MLP neurons of a small language model. Each row is named by its layer, matrix (up: input weights; down: output weights) and neuron, and shows model dimensions 0-95. Each number is 500 + 50 x the weight over its row's rms, rounded and kept within 0 to 999. Numbers have three digits each.
Before each neuron's rows, "fires on" lists the tokens most often at its 100 highest values on Wikipedia text that the model never trained on.

fires on: "to ", ": ", "| ", "us", "Personal "
L12.up926:528501436402546604488493495550565479504455564527493653470275507484507541577536569485534515519440539524512443512550562607367534414466486487485560518502331425536491511476511504588524484529547456524557414536467466511573449546483377459530498518460544544522509500528444422513571531501536558483
L12.down926:510544465508493461472493488512511562518531445493583471494640482494533521589483563456483444489565503405488538387396455425576593520544514527445507585491484533515507615436559493446504501465490505486476506523505571374494569552493491540448563456532464502543526538529485515533608424523421499467

fires on: "/ ", "for ", "with ", "- ", "loan", "\n"
L12.up588:482418536571574420534494537485498448543470555516534518350610504551517508482412468551523388547457498471551503564469443402472475476543588415476554540586486512431548547551548421484587414579460483497471553489488536518490524531499444532525445499472534564498459481543548553451557406575456454496
L12.down588:548559476465472644476554464540517555469509517443493442523421514468488576459560507558503552349452522475427574553527565521473472582441539505490425481435534526466521573472561601485500493524493448513578534497519497457491480443477517465509517455556462503453495590482466452495450517510424554536

fires on: "| ", "in ", "at ", "of ", "from "
L14.up515:454492541386452490545505597510580499503465459541484482575525480518539605494567618459399448502372493556491467520567564533514457479471627504497474470488437509520475492441521415540457496467418555490653492516431473539512502610514500545482519595477588418460511454469448535579582509554471489423
L14.down515:420543515424455515490518542524477443520564521490562503563588511494519552523564469436387524549524568384534538492464537532475451458561547436485570534539552521551560586409519567493534564459528362502376578533509553478471440429506548539583465492547439421440504465476546551421567514464434502482

fires on: ". ", "to ", ".", "| ", "for ", "ES"
L7.up450:407629514519445569474563623555461483487497453532486469569443463546435539496448543450545519440540519455503500447444581551493489423406517512497540458469471540519465493419336479483456524503462608484506520406404524580493433498527525453568515568505509556558506536642568564521531503579494476467
L7.down450:510480530525476433504525543429464516515443477480479603404584527507543460469522585553575556541557523484508512578481504524588475527465469525457585514498438530505501474472547441544484459420415494547465442492520446467537504514614468526481463461546556442482465439456454568448546455523528481498

fires on: "not ", "also ", "never ", "to ", "-", "ely "
L7.up263:516480606448582495572524496511419459552561485528463337495444436495485452385390542509462583639521502570484563509480498496528492591540469506578438508531549492502530436510508502414469511536506507592480502526511439528518480426558531470466538480506454426543534538525445513602487467451453558542
L7.down263:438461412535518558569491432445481444488492476508450406445414538540544389501447503570488572459532565580498521533496590453534529447523453428555554496474554543496515473503562401501501482518594499491536470479430510506615506464497470500431538519555594548450510502427579462381500491491579409575

fires on: "\n\n", "\n", "==", "| ", "-", "- "
L14.up1138:432495518452502471463473478605447441465464477570454524504430402386474439470550516575448429469553572508353595489562389440478422538483485445437548490547557538508501520525527585509483475517507577519507536573504519564491555465558452499529451422471491469454452387487600474548375486488366469513
L14.down1138:587601524461532489458510488477497512503470576420550448506560577469518473457522566504512509489455415465573489513466487496499472521476475558488454508443463549470556568534564461459427493470500392471567526509441542467464524523468471533576464592476507559481452570515472447520491582651447474512

fires on: ", ", "sign", "\n\n", "'", ") ", "h"
L14.up682:487585389552453464496542467431501424483454518546472527496555520402509472474473514486461423543509490480549430525515537503502516502390575484563440685499444480495481512454530440519501491479525533530471615564499485546506462590533584517470549559490419516479478555507484442522567415539486508490
L14.down682:514406487467479589460480520492553435561513620495402443534474520482401520487498521557448514554510550495438457512568417446482473483558536541491486564511501467509511523485435513470529511573451469515457522489418504619495529563447463539392534506543488467538460503492487451475481500551464483457

fires on: "- ", "– ", "eb", "/ ", "in ", "arg"
L12.up807:437500503489559515555477545498589464471434541512519531485500468615449541552493486503440457467478498451472472471567458438504531469517569482541508437573494454491478569494442602436542525511539623573565593603614518447506549462456475512568461471378462529494433508506517515419456468518380459560
L12.down807:509529512541471457457549533559406537465521489480496481432419514451452521481548475421546473440611519579408568496446516540552519478523470493545445518412524479494493535533513474524450420487523530532471579385402498477482557470398468463472493513587503420535503502572486501601467471404463525512

fires on: "D", "d", "\n\n", "re", "PM "
L14.up118:515480589540534445486433420488568485464520386530443601544504586487487433452425502523593522499423529525452543522528425453497439499624476466563554513495522502452519504377550461483483473552502478628425491540553516487446462561558481539523476557508603567409584430453495375560566412503518444438
L14.down118:515444460589475562493412545425462511491516626444575490565458506375479446468580521502518489533490428551480482475463527502477506571406528503460490459449565434515489462478522403579397462457469506513492454589477431479527464522452496537480567488540475500430437492509471619565466543491592506510

fires on: "of ", "on ", "for ", ": ", "in "
L10.up95:568452564505450518468396539451423437458423534554461556543485480525507442530454477454523482458434460471480438491515479527414454562535488424480499602483480546455504485511538393492552518496472564578515454484530465473480421551432396511500537592515473468476526420570601508583506429501409482501
L10.down95:507535457466471506486548506470494549543593438505524555510485514420464440449482478507542520488529488394584502365623533534500525500437516444502481566478545543551455544458427536516546445425497476499464544471491468504476572493520413510584484400462494521544442432452447568481496439581510459438

fires on: "| ", ", ", "–", "code", "ent"
L7.up1204:491515491460529503555515562437535480511433439489437500465469548533473472465472518548475500618425547555514489542548595548478478432462586454459525539479494561504548480429500472405475561548455525667487529437515478476467454463554509549491504573568506504511493417450609475469506375472529449522
L7.down1204:535451576510445372488514522474488514481484547502600497390459503409544549557572496458500483466551500530507390499453406506544543526526469468577522473424581471607537528479565611509507464441545448445420582490497536578499491469437592521526491446585431495447551505522498546482422592494483539504

fires on: "| ", "in ", ". ", "h", "ar"
L10.up38:457490484504534493438517509576604408520553440438510428601493468522496535490421563509469505531467425553596517451548507486459571503496493568471544550428487556430476524578493496516540499468447551567564524481492485531552443454519493538527573457430495485459432520504522529477455454402527440540
L10.down38:474451542453506509597392355562426448526545523501424466577483587562426550507472466507598466393473392563442531440560527453454486552474436562468586537553484457527466477522480514490425448506451598490430528484488550552377523511530507556474429493508497505589477521550556496498514562474518443449

fires on: "| ", "in ", ", ", "for ", "to ", "DN"
L10.up1226:621479585633541492508464498534475452436501500509459524461505598403413475452508531459602453463493535460526463560500559556457476530508457529450555569501493583478497364473517445478602524542443593550584534538429519395497483487515467530524520587539502448455503497488517438444496484423560495521
L10.down1226:523522485538435641423487434501552484502509602453567525488510559505472512541454534578441435483538463483604515509575446504520559448466512445426483476506512589411548531442537475493521487475451581509621511613462443512476476518535472508518499492609433575489531523468478554534471418486444532491

fires on: "in ", ". ", "- ", "-", "Got ", "of "
L10.up997:542525492433597522396519517557471415444532500497519457415516441525571552504541517517502449443520371535532497530533443565373542513533497514586650457508537528472451500540480462416475524497462499518526484399596490558512491546515423435460483458454517493538504437509450557411524590377409545416
L10.down997:526601521500515453531446503469547485633459588460472596554559581481535479546393378427526453505497496398550514491564565526506546507511525495530585592462502567556446553466554468495439489518482478473550479516475395452591470467505497581470429474493496498498465457522492456422500474619502488504

fires on: "early ", "ally ", "ly ", "ously ", "ently ", "ally"
L8.up559:440445507417519515445469460526496555546601516514457496518453525411552502544507454502537612472599475558478550441485462431543500383508504534445458487545504523469432416551448459451516481456535603541420467456567517483536475464533407419485444433565565429520489534533453461484532474498519479451
L8.down559:450478502412566586532525446434479508512465458505471476496409402539365434479438504487479479545601563476396498454590491416423452503500467560536580498514549493482471445487588567502401532518597458496460458510451475457522520523519448475470472435564585446530441490523463510492479455505483466580

fires on: "of "
L8.up872:544558530525417482546401519418462528523501481521465517517575499444527471436563583512455484521526487478444378462513397459506492424585492584529435554497419558463529522527518483543493469468429555545491571512444451537370464528491505446546486458458525422539422573427508465494464574525417462522
L8.down872:549522474483552556512537503483445517459578561529512482493535450530466414507484470451495505519518479516475520552590515494563564596513544432510527420440468488535565431499523512528394463491500456572457408566623459528486550559537491442545515563449506509498550489490470403398549394479572477521

fires on: "of ", "National ", "(", "on ", "for "
L14.up1163:496517528477483483550479455514431438564455552513433495498553540384643569410442527466448458397493437564472403454563448536461458535549447489517496573530526591501499481497484383467598476539541552534493468476500529449540564514464470485482525454396536495399498465561585489531524594514478506475
L14.down1163:529503531493543576451493555488453497470374456526479525562495544538518518458525507503461474440445468471596554541555489499524451527591563586467501566521484528515585523429466543514496566597571490484434562534442466434495550536473447530500542530478396486482432515516470495525505474518559538494

fires on: ", ", "very ", "ally ", "ly ", "ously "
L7.up1054:605515470548427549471448609374540532593513464485457444431491557492462546519554596527583449535518480550441453427487499480467478501521425483532522439593468537422494442476491489525487492448513438452446413547545527397535434431520411525440556433500451434543506417520441430507508493585463509510
L7.down1054:549565508504464520591503482411538567553522437491481470447469502457426506465432559505505492506523525525441456595502498470417513437482520516551519478557471512414477462450525527565471455420491534429455491568552478511519498398471481445488524400506509451494516509493477518510589479472516516540

fires on: "| ", "at ", "===", "from ", "of ", "\n"
L16.up859:512445462511556518558468458560454463496414531547510484433545527467455525396549621538524452504441491422452489556516455569533552497562551520470460567525418462502495511504532572530421512514417537428424584518435477499472445407468515572651562507524595491456499523538443534428537527572438492474
L16.down859:489564507534518583480559497564468517456443493520407542582425506488536539423435538538561569514572467471448453630502579414565421488486488532492539475537602482498458498481488422476495521436479519536488488545495567498536578575509466505535512485423475474522515461526538434474518480491504455481

fires on: "s ", "of ", "' ", "(", "| "
L10.up1099:532425577585427568537481505440504441505386524423562509530499484457469507551522552474501457462537414466451479522450503481494449515483526522467430585553469518437441479531576505509526570528423443502520580451510461359488470584496490516544581453394529469426495514442512498464450527564563454491
L10.down1099:471506440510528506551531547434526507452457394431458491484467442520445490462442573575501513458563603487543415472556535332514491472566535510495504472461545536438481439476530483466441538517499396496576441471586539507448591471465494474512493524416534512545508478545484549464503559384545472525

fires on: "\n", ": ", "\n\n", "Notable "
L7.up993:558433529599444470500526486544489343494587485435520511546464558496493486465520509521445479512556450524479574506516465419538551577473468514468491553533527419489366433474453450479521438504466389483530462471538402511512479508519587562457441503393476513497497507483514452533509457469547460405
L7.down993:516458549597451504418516525486435464551517411469443449513439572476488483499496506500468481547500545496552485492478383490400588633481428469402487528559593457565433526457547482495477537523417438530514497540509343524446516470480562573468447454431536511599446587517524575476495476514611475407

fires on: "\n\n", "ation ", "em", "ation", "ing "
L8.up999:422534494571475474534422514618505574470583485511458493544568474522496508524463540510430472478536513454440507418457469458499533595545473483525521525528503370454495480441465562612478521499513553476519590514407514494523513530482479437525424503469483459482488488532521563665499504508546504508
L8.down999:511408537540495463451463614591448549498403549500498439504486470514424493491483482544504414546550485519442484373511451542461467528489452458453475519553457542386491540466455420538523462583488486542556497523453533590525521530514441524508530425457589530479624475519518507507565471514504504484

fires on: "in ", "of ", ", "
L12.up403:499469611455485542522522519423508490524454474538449517563541549489548567464479639404484378525506507481492532457443545422540479452525522560593484478450522529498568580491510581478475493525464550510497549561517484521456567576482497503491571524499462494465506535434565482591544514539496431551
L12.down403:461521450491493569530491580478527549540451450582488505483510538514487519543470540538461495446433491453424525437403540506496565467424448508511423464542502467525540635433570520525485507476501507466433569465596493461536514548465534607492483479593462466491480524587510460350500533485512564471

fires on: "–", "-", "to ", "and ", "| "
L12.up786:452504460451398489487522457595468481485470619449506462534505488473433509408502552443433458569437503439437414640442512566463578487424499444540488583521507546484567505460524433433491533488536551520544528457553497549563422455586536567410517531518481482568512476457394548499519450527462541454
L12.down786:532525470366389541508534456499500440524533485474474579501549462471537501470489551583474497505484573549480493521521602516524530461558556470524466426541522475524490499451505549391537550467545425492500501551515572466604496471467425524454538487555478529433445497523541414486492464466575527481

fires on: "to ", "can ", "-", "[", "(", "may "
L10.up795:502519466490576478522489412572527417487634533532582430602495449549525531542418508563478485441515484476492464451518512533509454469547526433485570529509490459496493414445533483529529511539493497522505572490581519548543452406556463413500503550502537494456532483631420406493473499392474591415
L10.down795:439500481491478604479495515471440442481424387522473496471529617613416421568509401512582591541486492533486475464506501457526481523435527579493436541528560521549524468558485483506487483534507528406534443502482457461487596630568558552500482529472500552530524530547570519503519493535567401487

fires on: "after ", "After ", "to ", "have "
L10.up487:509477625483557499550420479571499398481491604521464526514436375406486520465475427527491432575533507437493526469492472476507431470459504554543387483488516524506488542479530491509466550534476496527567499548537572568520502540579549437519478407417461470470445516559516570497459607519450441416
L10.down487:460484497382511528483492492566527463518547533515428499540520596568488503399464388506519472496532554546524492425471539490523539471467567459506489517480451555427459537475547504431429555493376551432525576536429507508537495548470514517427525574473498438531509448462569473459336483533455453404

fires on: "in ", "The ", "on ", "\"", ": "
L12.up879:539474459477506484485467430453468412548481522438440533470515451547428407426552483494536465518432455498481469514562512531477515538453516442429464507536483509562494503509470468547547578507458431510379525530542538526492497409449410519521433581436423474624464466525529528540541487496525462442
L12.down879:467500476512500521522460519520464463468626449454533436536584501440401448440534484586438480526467474423539410489470496461475520477468569510452512498491482466544474526409610528508629514587517545510539555520566472485515456533570367520490556425559467482471492368545506569501421475499528478486

fires on: "of ", "on ", "u", "amb", "from "
L12.up640:485481486558550524471494471499525496599461484450475586551501552402611517572479518436471475506509411450406555524519438530490562526501524472555525553480526598548518555504580464450530475559609487446602460425550582505491452529451475434481532480410513505561472490532537515443454518492467416478
L12.down640:616508473489400437497536572436432517412554511556469555502567514430496472491533455493424562452552462441579477453469541503504564503419499480561513494491571478450471534516491547512492412443602489595500548501573547522505503538546403425529384524532483505474563477467481519568448530564393552453

fires on: "(", "in ", "of ", "across ", "E"
L14.up1196:595448492490545605545520565511503412495532521396537474491519495580577542520531496411505505400475489563586470548416416490473563529491591448521550505549486507439477473515487453483457464505490612513601478515480592449424515493406480437431480465451513406534458451560521539520504621476463430443
L14.down1196:436493544400441484399577509559477429472418471529523581502415426532420519498452520545440491472630455462527518465462551527437399507545526459506555555548529508537566534429554495557527568453482446543436542417586499547587532576523518584493547488563470488454561534547495541495567561461516478557

fires on: "==", "all ", "("
L12.up1079:545606544482446493558586528477435412508508505448543500447561518539476479484444543513472493534598521566474488498592516562486503506544444538513494408410515554512511495522401549475470493514436520530478492429511512497456501441483577510508528547448467532509490494436555562614424508516484475516
L12.down1079:564448508498507506519477526462490424488542505487489594580536382445482500476564481481483555464502548457570442458461424468412443592473572480381427568590472493460493448489468500557534569416492494573582523490413482556519588456532484471513503520519547472468552456516469566499476545549608482596

fires on: "and ", "for ", "in ", "as ", "was "
L8.up976:498547506535534449482479584534536477512491445516482501571524577550378515458515489536500415450545466494459487557448661548535424540522502471598503431545539490484553495451478499602569512478552548486442518415438533485541582513520439498514454561505502544576512451451431426528580413548504531526
L8.down976:508571509505408587499480358562591498453543546618381499398402523563499510525487490483459577527544526415489550476496442455422458477509541462499578515492480480490545520465495460428396462482596451448515412556523513490410514576477563499514506462533431451520396503532516533606474506471540480461

fires on: "==", "\n"
L14.up391:417547500538498500469548505549396525504441523502435508461506455417550479458519525530488531567507534524504505535447473447552445549486527501467539494488384453498529469550542583568467484515401461468498481477481511500463553471410529495501468461458486414512512494522496530467547493505442417498
L14.down391:559519470450540544353543462521433464508442556585570464532473562434546461413469530522501502514458515583581401442473440435482397484518453436521507462487574441467445566427573540526407492459551503516475518567477459440563534490376517560573482498487482589528524502518507486509482480508524436437

fires on: "of ", "\n\n", ": "
L10.up253:455506516540557473486422458467452558570536514482443459520518493471578486490469517475561513530482512518456499406544539532550488564498376554547539539530513582366548544492476471550564504507500466573551589543444465539492458437542462501520439425508478479537451491515418516481556548580504439469
L10.down253:516512544620574456407434457572525433517481500495566463589484495520550547504546534471476490582517426524458464454481477578497447527509462421479445566562608410437459462449495490456541476495424579465508374569466487441609507495431479502550553447515570504459445462431476510514532473548509438558

fires on: "and ", "(", ": ", "of ", ".", "-"
L10.up1137:478377534504489527505444491410513529512533507522544438523475512543590428570445436438479558596448521560417525511592534479548463518428464566523506483437645553524511585410460505576595457501467462503485502626463569572565469486523535557595575470473513479508537544473452503530530591502465450497
L10.down1137:554535538504534416456482495518420450487468495464514478461524504478482606521548495457496445567589473426508462535558474421531578363610480479498469453468485561505408476555491486545503557498503546508532430398453455550526569448505491474410418480529533408515440425525613519409582493538558455424

fires on: "| ", "I ", "im", "Championships ", "we "
L8.up578:418462594504491517455468519503558460470425524538499440469564430526445484549459533507516477514514510505593449531516558461480466460408490493433526542515603424454587364470482516570518514484489508531477513610453435543516547593503563519428440502535528487514510489457447431488558508509476498455
L8.down578:443502509481509448528540480441558532484514478556504460547513498455560510455499496523475472453481476413547393563584516532435516453374489441584577555393589510493568529534505530531528570507509449463456541523467407538511606459563456534565494446486508450545572550504464401493514425440468484459

fires on: "-", "that ", "which ", "to ", "who ", "of "
L10.up977:531445574455474505380452461511421511570466385471502510533549461437506513499490390416515643526448488462462526510474553510497475491565471488539515562485475565485418428423468470502493502422504513533534642486455472534503469579499525501477502518472567497506520524463477439475543598503489576394
L10.down977:508552609534485509473492529532470461494486465452597518517504458535470490367554385548579418516527488463468567522442524438425468464510473479541453575528495437476452509513459516498489476434442516484511511493518464523500467524538459607473441489493489525403421459547491497492498550622408489483

fires on: "\n\n", ", "
L7.up982:449529512475526420546428438420475413574574536514461456560544571496552536451572501459375470520456382468579523548469467442498536444445460501510504551449446548462461424505516410492456559475508474587389529483585469503540480583556577493502606494511445495442486475583478451539450438513495561462
L7.down982:535585474548530505544510516619565425454435500533510442504424496477425481451508446541449492500551488532605493453565389545515499546471556456535536455578506449510477523455392554569520418461454495510468523466472541543390450511520541526452521474442490534512574509580527529553489393427419428377

fires on: "8", "9", "9 ", "6"
L10.up40:603556517560486480511467492558399487514452581539466515532519481562502548454459551462563550401437491519376550523480538498445429534550503505408546495532510520545495493514491516511537507496567427567534447522421534491443539471462519514514365613498533457536522552547599563521450525440554507582
L10.down40:380448490506499549526507534469466506534522459529490504482561430477492518444477468574519457578465481491507481431588487547462493452552553545524551502494562404497505445520461561546624502474573485544487483494556490518482494531536479480490640427505468602485511492514380486468492543572507509477

fires on: ") ", "\n", "| ", "; ", "\n\n"
L10.up492:506454483560483442544467606453521534497561441535615532423529546587456518472547542467465489534485480531459509544512461442469505570583438477535573489461489442495475501436493480484526472462581508525501517455500469563428505585517484497513468472463507487512520364525475591637566458406487523442
L10.down492:509483517635433516428480554571507516555562505543463444517540487501438464538507514476513457492554496473470473446533493541560456571423440493453486562490479487444459455473547505610487435563553509472410413515505512576426581474446485504515560532466505538472512497468529500542461450446588449456

fires on: "| ", "in ", ", ", "-", "and"
L14.up371:489499456561445531541506596407510439522477489416432455526562465521453549435507546481542467490423482475508507544517501402542497513486528522482519465500501585496566515431537492481530510500457518528524465543492469530430487468558526469398534547537413489564537561482546468377508513508494445455
L14.down371:499528458477483488498546552499497554571450484519550470416565511526468492536503574567472452412468481588529499535515512528488507440531600567538521527504610505385591546480545484334483488461501453430430524397443523459531529558473492449404477544647497530447455530520464516448504496501520455488

fires on: "which ", "that ", ", ", "most ", "to ", "for "
L10.up1030:475395491464581462476551518582460426440660539499457500467524508558497498452426498515468544557525493583546493618517489490557482553485457473572456485563495509462505543485337429449544440456479637496506499522424522553539439545577503534492450461479502508548549487489508497453526536527493513468
L10.down1030:534503509550449427512507533450437564515473526553568413433516513456433462460499518469561433592537558515572559443449484503559499444446499440503515467588421487509475527476533471557516469483548469557510454515609477549568439541496512539440488462525468498482483473606530633493549470458471555508

fires on: "-", "to ", "by ", "of "
L14.up494:569517511414550483515440470567566472505575456583440371482408519472495409575516482523492450455536444490543486481545398460509506577476495495481558521537529514481546470528561548464519430480463546529518475530526432444653447520556432519519466554463498381515667508611481512569452438452500584523
L14.down494:525511471432467489477434467529498462449551430534506491511475561466481515496482600471532427485451520569505527544482512497507529537567487488493483477529553445464495487484479526443374519535578591498524554507439447540572561569540488537429484438547536528492550569464514504627434492548563438489

fires on: "and ", ", ", "ly ", "ally ", "or ", "ously "
L8.up1215:484525494477433673593484471495486517530519608465406499468479529579484451491506469549502449518589533517377434552465507539517485550461423455517514496555538573502519481518476435467514451488565579585470476491522519451547561528541510575484545512581483543593509411463512467491524499494434392565
L8.down1215:457520481458520577500530487392532536557485383438498374461422472385492440499462493540529472628516590500551377590502451459568485505524498460582536461599528494344445571408458519482534522405539474496548538530490455547533447383552426514553448536488492472567507526483586453518576528541472461538

fires on: "p", "===", "P", "this ", "of ", "ul"
L12.up127:403443529532437573490444545488338427507527486566476510480529466539646548348515428523502522511473552503385508507485454350399507530423493497465464499515483558434469478523450531568471506531567467542513492454467564460493464442469522500461535449504542484509529525428465453514509483492516484489
L12.down127:487444470477520525495539615458538515408444499551399534482580483533454442551539516487473526518528340456427543542541524390506589485418456428466370492502472450536505459504413510500475463496501506553541493575558435477403480504504621528530465448508569449543526484486557442498584421391544490469

fires on: "==", "ally ", "ly ", "ely ", "fully "
L8.up1076:556466485508562534578527505466481440546444530528457541435546463465501388459503445443547433483570523596374461516421427473555527555488529461577545442613495645496444417509458515565473457506503480540414420540434579494525468518534330509479528526553551541573575400520473536575545462453520416483
L8.down1076:532460409357494618504522519437515516524529435560427428454467488527485369501428560492607574547592562551454485449524485542580559521582496440541447502560500528459567497459527503401432552483584411483426478615560541472532514422484502525432557511563488435599592435481500458527443470530480496480

fires on: ") ", "| ", "= ", ": "
L10.up717:527496492481525553455469502587473477477502468487387541470482334556565516450472433514536510460500542529528498515436486577461517473464485537543478558483431513538422573511439544472510526480473507433532522610530510545507397504489478407444509574617539593505490555468532511558541477568514575491
L10.down717:564490462604456527519441491475504392524403451518536544481528440430520523520515489453489478573597479489484482482441485446522508398516430591527486536462468488484471505524587503456521425511469535577540485393491543492566553433572435575380502456541494535516433519472644513580427548499572500487

fires on: ", ", "("
L7.up887:508513539553444493488558589526490502465553488538540482461525528543564483523452471470484547498513598537523434402483415454537482528415424556371484572449462497496465390559431571516500526426490502471547506456493541424433544516447523463458465532421453514540496418489540570482478489545520544467
L7.down887:610514471468509507442525518479467451521586461463582489557486449521548527542473539487454495435438402467503523494495469466546569453458555502459455465556463433507508440487429500571421426516485385509648514520487554494558566368545506473432531470445539498497437525557548494508529468479515487519

fires on: "-", ", ", "–", " "
L10.up641:462478460568464500362500525610539493432500497457519590439462396419447426543454500547485404504424539502467485550517505551534625502490495584501466486505474549508446412532573490592438501608476442539530506429578492530565543515506409444485528489525543391558529512558454461424457569441505548424
L10.down641:472441575425531504502561439457467515476452493499520432538564519508432492430525481447417518411505489513533446446491584514448419477520504580472517568472537543538493518464565406485415478458492515374518497556443486452517474582519591550502561556526437526522478491478474508549525496496425415440

fires on: "=", "-", "–", "States"
L10.up945:490575552549466497404507530470470541516555492475522512405402545479477478494500569467479580514475540540451475555492452510399519503435512467545507538512484604506537421625557600505438366537480520434386436552495478432532455466416474491462567556459543511555444498556492450450575532410586534522
L10.down945:502470488458559466521550550551525491495455481532456550522481470631496502510532473494484532482488543520446511471376492482478536453484480462497556543574574466475541543554521412399484547480512483483505516496460429567457457390479559514419476571503377611487553543485485511481563490463506372385

fires on: "in ", "of ", "for ", "Best "
L12.up107:532604495553509506484427467525536481517455474499510486536523443561426451489410511473470412455489490447445496467427561523443490566544473471547492515504430590552461417552435583501580529457396528493586493474526499542531476405444471613500486557510506563552483579588433563580563540518508551470
L12.down107:516443529445595474562538441535565561506496452484508484541491557494531540490452534528436527509516446421515512456604504393521465478548565552470448483491470507493516636502508500538474490504552486551476531481505483490548526615510506440507568359561505525529438462435561493487513477553472468477

fires on: "\"", "who ", "that ", "for ", "time ", "of "
L10.up164:435512472431507521511410482545449438510545527529506601481574412503477453488475423465517446540523592486535576557438482494505493450592540573482460603540508501569450499427552539443526490491399510524599571450496474555455393594577592549633508394539538534539470541396549471489513488458442541452
L10.down164:493500539548457514511511536509557483461495526517460447511510559523421450470546461503555486504510464514487556506535580462529515538547460517500571536644413410550534501381472459539546489543527530538431447540540462596567482470459464553468501573491475444433477493397485436465513433508448472484

fires on: "| ", " ", "; "
L12.up991:489461530525434526428509421523507454435542467470543432540406492495522511433467559428496449497529513505487475472536475470506581525508453542438532414517633458467605536431548581463595391527473528534530539474508544560403547488511489503585520546443504548561482526425499481531569457436500523439
L12.down991:430491398466516482535479476419509499562520448501401520491540543484433541480435410484492490522438526511408479478478490456496506492492423496471499542493515577469449482500451447456405571466610571475451560497484608468413592526492523477519561462485502534507550500517592462531513572433492350440

fires on: "in ", "the", "s ", "the ", "- ", "y"
L12.up804:469436481496505552350584537537416470556493484537436617490438479505495544490540533550575543446482443515451586509531440576446428447487407542577470465559429379527391480447520493508543554499462572513534480533442495513474407527426553516487495511537505565474526481434432437399528542507447462500
L12.down804:441538511432567524568544578440521464553462508447513400566479515431482419534431519504520511592487564486554549526500453528479547461478514456461539474523556519555532566600413464572516429509485502510458492454595355454566504433516461479494542499547457446539433439517498531476572449573613548515

fires on: "-", "on ", "over ", "under ", "off "
L10.up278:440450495428504582436510464513510489469489474562435499444516421503473565467495517535454524530425466504474571498596498490531473623452519575537550438419510578524548449448521477562450459502525460570495514444538476447419472569489456469489567589413501484591528583528584586551505513470510482539
L10.down278:525506396481591488476494456559504569546405516490520483498511425437563520471435558516653499482479398495473424540581498448449481470499527454496490500450467457450455590445554490452500475527484460541509485506439491375541520576419617558498483435531471420434541495475469453511600518430450534534

fires on: "No", "o", "no", "so", "po", "to"
L7.up313:483393504409412527550466467455499516497572547561579481557469401433478549499521518451491349510479520528538587489491510440490462558455467494474527576452556460549472503445528558462465429515575589543499548544450548588499474457544568560562452517437452469534449445433528406567420507535506396483
L7.down313:529396491480402508582426503515433540498517523551532454606428449490458529525510485422491380488419458453610603526532515457493475508489475437495489516469563463606516515550563512480436511531588521547459537509514514535524511575558509611560442605510431485563518506408520419510386517520521425495

fires on: "\n\n", "\n"
L7.up925:518601501562502539449508529510463519500481626471491519462441423456513502519486597430548431395417478430470517557452542516470525545457496511495527507454486489594568417495498565535472465566436441551445457449451382439502469521516476461499461457447542455538493460560569549555587549507476470522
L7.down925:534591458521569476449527531523544471489534522513466484482559452580501429500541550495516557503398435462464544525507529567446493452482462482504538495511523396535546412420418560548579477577457527457470435591450491480580548473508482481422434429481603461496539495515508535523536517540510477503

fires on: "\n\n", "con", "iti", "och"
L10.up426:466508603491461455415488535473466506538511531581414507504491487506555422488548506527474524450556522492634565583569531436556503488385411573573445513522474541458470449530475487593452530519616560519460538441584473491500495476588532572578519527527464439578587467556550509385449509527444471453
L10.down426:385509471536486524472431485538460491402594500602466409570490523474471447515518499490553392533537559427565595434439466491473482547522624449458440499555474451448503479392450444498563519507403429462517469481427573593442483529523443491540377506522558475528503553562505582525385459471516445533